Weights of a small transformer language model: 12 layers, 7 heads of 64.
MLP neurons of a small language model. Each row is named by its layer, matrix (down: output weights) and neuron, and shows model dimensions 16-143. Each number is 128 + 24 x the weight over its row's rms, rounded and kept within 0 to 255. Numbers have three digits each. A neuron's up and down rows have the sign that makes its largest values positive.
A block is one neuron, or neurons of one layer that tend to fire together. After each block is what it responds to, as a language model described it from the Wikipedia text at the highest values.

L6.down428:129134127086128144092126116101129123154121125113128143095149120124088136148130132154179112175119138081145137164125141132162114124093126110114121115116145156089096164149119102142160152107091140146090128158053137102097154088137120084144109116147100131138105126149174136161102131142152097169135117140137143161128121145150124104095109127095157131076133129107126163137109095100126120117081
L6.down517:171137122098089150143165092107153168121111109130163130122107100129165111083134137135128120182163076109095106128121152085146139098119151090145167162103132153150123130167163196124152114087136115165130100086126087133169107158123121144119113131126133133091109147159166116142196149144131166108136093117124103102161099121151096104109107120098148112138124098162124147129139137150179151087093
Description: Critic quote verbs. Reporting verbs after a critic or publication name in review sections (writing, said, wrote); also word-initial fragments like Sm, tw, squ and table headers such as Notes.

L5.down424:124121107093095133123148145143146110108148136139120121125108164100167123129158149140107116109148114090131173135204095118088138108146155149130115143097094132145127146093106112150148128150113189137141121118125145101149129140134125120150141139120117149116112160127114109158143148144093172183076150113112164164146101115160096117164127140089145165125160085129070136134128114141138169089136
L5.down491:113145138143105103130141119116106136128122150163111107130145133095101123126185095115164145121140092082130146097101122121130125124123113091105146152107113148115109113127103149135127108131116133113127099149136127113133132116143122083125129100136093142121154180138136119130151132167095115131143133118107109111152116172098110071135151132116073161122133135141149142128104115155135141137138
L5.down510:107115128128138109124115125119143136137137180146171119106124157141128110154096171110184153128136148155119132117114141080129142118147126141116143164171114082108122139149085114158128093119123160192124130097123137130163093108152146120113130100100150106193080149151117132126164147083107115119108158119132132168128119137121149113113132133161130079144123101129162131155119102142121107110098
L5.down758:124148131137112141114103136148111178119140148178161165144155087160138089141122097147165127130133109152119096103123097126107143104154104155143123143124140079042110154104127170176146097151142124116086086101112118113140129130171149149144081166112138115121060146093148126124139116130143108097145129100073103114150124142141134148078164138098107111146128141131154133113145111148117132123096
L5.down760:115099125146135108133175133109133141127109128086121136109106142126138145096158137110148118170124132128101084124134092103139138138126133148140129122105120095129120105112153094134139134169122163097103119101130120153189119126108135142109135152123134137101118123100117118101092168156160132106134181169139108114136093111100144140144104131139140120107129121114141125127083117129099141126128
L5.down849:107126120146149133149082100125098124144123117128167140145114141168134123127144078154158129156127154127141100129138179120156127125145096079116142114120101141136135142106140120104173128139122146113132100137116107099132099110104156162087181109126141143164147138181123114137155085164132130093110141115137150129171126158125126116146134166149134114102120115108145125134128105123090160132148
L5.down916:150176090101175154122128142161113139099169105095099121122179122119152164149129125157106148102087142115122155129124089128123130137136158113159096154106117131144134107139125100188174141150135125138126100088138113144144117174127140164125109106153125121141107099127124116125146131108100133158160142119080199130110151134142137127121127152145150082118122107110144164137137159114071169138067
L5.down1055:140091140127134205108137147108147162119145131136126104151177134147098127113134097142185122148167101140101127151139109147160107141139122102120125117157110188140126114109127103117099091139112115128137113086130096120142097109103099143125112109142136169103127094139111134124110119112156168118144146088125130131149150102132135169086146123106141147128122123116205115141090135165131125121089
Description: Name-completing word pieces. Word pieces that complete a person's first name or surname after its opening piece, as in Edd-ie, Christ-ie, Bob-by, Jud-ith; occasionally other split words.

L6.down470:101127139096121149151107122121205149111099130120157106118123129123098114161101149115148144151113144151123128137075140104088175144113088135151132127087084089163130091106079174151135107110128131157115156116148159113159121147091163156102139120082099158121166117146147121167182111152103154119080115111117124136101117148133126118125118119084161150130140124127103114125096154127120137147115
L6.down710:099091141128114115120103147120113180087138141115148114131151111161147113145173142123204129115108096137147130141088130068114121167128142137117122136155128106128142117128107150148102131140070132102112150113176143107133104118141129137133151116110109124117136134151137096136111140119096146153151133140124132123155103153139159099117145098136125140087101175186139108164107108108128122152139
Description: First-name completions. Final word pieces completing a person's first name, often in lists or tables, as in Jess-ie, Jennif-er, Xav-ier; sometimes whole names like Charles.

L5.down165:125160178118155092124134147138143131126133160123116120145117104121106140143139126136163136132144128157093135103135090175093182150128164148152167160126174119127159133160121153146114121109138119163161136135074162147079179139168093123143113121168144091128125103107123166134141138123103136142124142123132092097136142104089135075128149119183136103131118099142168140143142141125120141191150
L5.down260:145114109138139120126145141110099178113089140120115101139152127122098092131127145096184172101128164123129158138142084103120094157107150100102147123105119145125139132172129069131126066129107110116081118123126144096143142133157139093115131101091130094137098141094159116142129110141101101125124109123108143158129107170115129090162130107150162157121135125134122128148144157121099089155124
L5.down350:108137157129119133159141116100148162099098139146105129130135115148148110133138141128085145083129152178112121077112124097118135098102141128128098138121120111139141174136147129142075085087120127162145130080112102110114114149135128133129131118111108078177112117143115114136092133101082133072147070136126137156133096107143098113151132140105176096143124079125133104124146103125135134057100
L5.down404:102164140088150141112148102146125133103147142091115110140148117100151115137146134154068145132131137152132136137142083094078096078105140111096130155182148166152112097153148097124131119201169140145123120155117109128117111152119174162129147149170147064113127137147166124174130141117141105137136121120125129116103136107172092101113145109117142139151122131172152152149129145089187147139166
L5.down658:103120126148099085139161150126112098083107129119115069161144093168162091126154128118115065147149138143154163158125095117119087111119129126170142138128162138158129130109097121110123151141079149144115131104133176126114153147157117122118151136117126097164123128175101148119093100136122151134161139112125116159118097131095124167130157131131106093141095078189129147143133129158138112140153
L5.down749:127114114138116110087158134138164134090143118117110143160132123123149108173124116126082136145138101125121143092120133080120089154157113101120165135116093146110120124146143160133152144110158122136120101142154078151100117085118128116139118080126092146141140106160128131107129122158100122129173144065111139077130160067074115106146107093129120128127126101116163100131166099086130132122114
L5.down909:177099113130070119114124142136129134071162171094127147122129128143147142114125109149125109102122140131093097122119132130141136163090118088147136163125121122095119147119118101130097104091099128127118104146063150169161107096120145147140130171119090159142171100139100135136131097119074132129133125098139121107112117149126140110109157128107176070131125145140136083132102142123170155103136
L5.down933:150131138135124095125138124143145141134108134195121143139169167124101158153137133135178181090143121113098105102131108142119181111122116183109144087167078142176116107101159112116154115144124105146162098170070151161069137175114164097154077108118106141113152137161088133168119106106149087115107176143144136127130172135120100147080109132149134145153162056134113135113136147101109129093105
Description: Word-piece endings; military/war. Second word pieces that complete a split word, such as ail in jail, it in guitars, ence in defence, plus whole words military, War, Army.

L5.down106:155118110128173120112138154106142111145112127122110117145119137119131178147140097123125123125094137124080119143100124135116149125140146172140112088104131154092102138127145147147095116136147194149077141186168118078144107141160128108141121171118123144141112160126101146134103102148166129120164166169127134183088150159120115130130171146121115119125097144168092113144085094100148164106113
L5.down241:146098147145110124143120128126129117151100118120116081127112149126092158126105137119097124119124121067099159125114141123112123118141145174152140096089118167173168117088140141142153105153110098084138075133094143126147153158157133109070149159111120128122107163150152086093130109145119146132067150131134140130119135135103134143168113164145163140180157130153131121097149133078111126116135
L5.down611:083149156117122158104146149116170146119181162122122134110123113127103119194142116111234187106149117162157156125129107156117106138131118178119135136151121144149114114144070101157134111123143116101120137104135128132100134092114138069094149116144141181141112133146184142137101128144112111113105144126150123150140099118146109108081131124102144139145160092131104110141132094146130144163152
L5.down626:119121141146120155134183158125129129169161140106116137105124121130159122134113102147255150131176127146165134130117136122128108131087121138119092135123115147122142115109119146121142143094086153123115171125115115120141200129135136111107172073104135157132145138100154105166156128127105158124126098125129144132145120120147149098118121168098159153156123122155124107121124130169159112127138
L5.down633:114135140111109135109091116126165173146089198106102149121077063111086105094126123116166117104116148096129124086136103134127149113139163094088136131118123138149132156129104149149168121135116151153102117112097125140121138105119135146126165155121109158149124157145121110094146130150076147093122119151147117135119116117171062087136120135168133105101107096129127141139107142160126122115154
L5.down976:131135142107123102089120105133098130149168135104118156124147107119110121117135141157188135097115174098129195149108088165115125140109162110107125141153108165089089123143128127109107126138120075088107135118121122130123116112106076089139137151107102086127138123126136139159120116152118105147153117117119107151134112077126188135132093108128119113077166138110087136143128103139114108167147
L5.down1067:112135209114150147132118126125111125102103096124104155139133129118143116127127175140193191107105124151100103126134106102097160109180095142134094135138132154122115146144103141157122129158119136105104148123138148096102114135097106113100091097114144131124134156135127128109153158117119205165045114123157099138152112115119127129126164133107129119091132119142124118134140123152134125119111
L5.down1173:124158131116159123132112122154148168114130130144115114084136157106066121124076120101159113103116134154124147139129139126146120136124083097141154165109110138150120102116108152087129151093100172163151109103149106141145142163106122093130112101131104127137148146152103109129128121119107109131109091092149154128118132087132106093146115125171108158119133129104097132185147136133146151137128
Description: Predictive function words. Words that strongly predict a fixed next word, such as said (to), same (time), following (week/table), such (as), published (in).

L6.down484:090107131102183125118081123142148097141150119131127130105143082118139120171149107078145151137098173114147112116141096098163153110132115092143145096127096128135147117099130123118101122152114118118130143126137174102173154188127118128126139124084142146136135118126094125168131116148113142092152127141155126140114130079091099128128122132151137106106167109100143173144135095093071103191097
L6.down824:103092123145125095140141119175137158135152130122146126121131109080132118139156091128139113124111108097121177112121125129102080104152176125106139180118110093147147117117155104089126122153139156096120120130138156105127115148175122149177129120141092178098128166142108151132118177113113185090097097137138167168142113103117100140141159113117090136112148124109149120082152131186133137137125
Description: Organization head nouns. Fires on the final head noun of organization names or descriptions, like company, Party, Court, Army, forces, group; weaker on word-final pieces such as Gobi-if-ormes.

L7.down222:095092123134153151161115138130138130112112115133140117137140103127100137133121146134135128154143106114129153161152127158122118126166083148147139116115114090114103117116137167149103155127124159095128170106139121123151124113082144169136160097172090162125159123094153118082144102142126125160141081108143126176123127128141103127062161186098160168129129132137159092116160111112147147158111
L7.down290:187162141157120156120139132134176096123145130123099146139112149160143124111094151103131119117123140116116123095134105130147154105089106161117136123175142114118143104126104138084149132138135113175138137093104135158109090112131127121121155120156134162110163055109107108140179125121092084137146145115108148127133117158115091132156119131149132132134149125101129103151164132125159152087092
L7.down356:078140115134130142149094116131149133089116151151175134158132125142072119133160130164161159114076128135127092120143137122111125152152101124158134133122125136102135127117094133148152113108115160179108133147143158103117107117133152162139170081132105126139124141120128095171145142128128119135149120093094142110102122134127096062093150112115156133105161135093114120121140131166123139104131
L7.down468:121132094143143136149097121123138160100134145173155083115139160153122114142122124155157122105099131134140096126124117104137144117068137129188143133182114069127127131154125166128134147117129191130124132128174114134133115108154108136155135135119089147153159123155132130120102164127133152123145127149109131111118080129103130141137147110128155136146100142100143121122168138146140118143091
Description: First-name endings. The final piece of a person's given name just before the surname, in credits, tables, reviews and award lists, e.g. Jo|hn, Regg|ie, R|andy.

L7.down576:100103166089095098129146145129132089125117158121123133142148144155143158174118139154082123106144149133128132105106128130121123130137129080151195133107127112138131147126080108117112125119126166137133127154105095155143171123119104107127158106120146119135143103128130110116176101164110138111069117097088150143099117128136125121132150121100136090137183131149119107144113144150146166153083
L7.down815:118130107140111126142135140066163177143137112126144133126167102134126134151131127151099119129125163144117114128153157153121174081143090132111181166130129180146130131148086141141153164128103156091145144130127118101127168163129129154105110128180152158124084146115122145129120136139136149098152111154156130118102088080114127100119115156100139128123091114156128109121140107135175090105106
L7.down1137:106136175090105127143167125108084115135132132114123131147172138149105120138120145145111151092119163119112075122167149113172165146103111133114157118150108142143164187162122117126137159107096128125141170138102112143143121138122095135051142144115146145141092164166156100144130148154160186104123127133104142126062108083158095145164131112137183147137118132143109098136165083144187125093102
L7.down1149:127132131154090173166108145127124143136146122109148144074108136129093094156113083125208101112107133105117137161137156139124135126160160103115170135140112124126058161175137119110145147121129103120150117137133114089151166165147144153095098139106122127169126149128157125147093107162144070151110123125131084101137128138120119114142111091126118179121121125122172130141118129171137107139124
Description: Reporting and labeling verbs. Verbs of describing, naming or reporting that introduce what is said or how something is characterized, e.g. known (as), described, called, noted, stated, viewed, identified; also "For example", "in addition".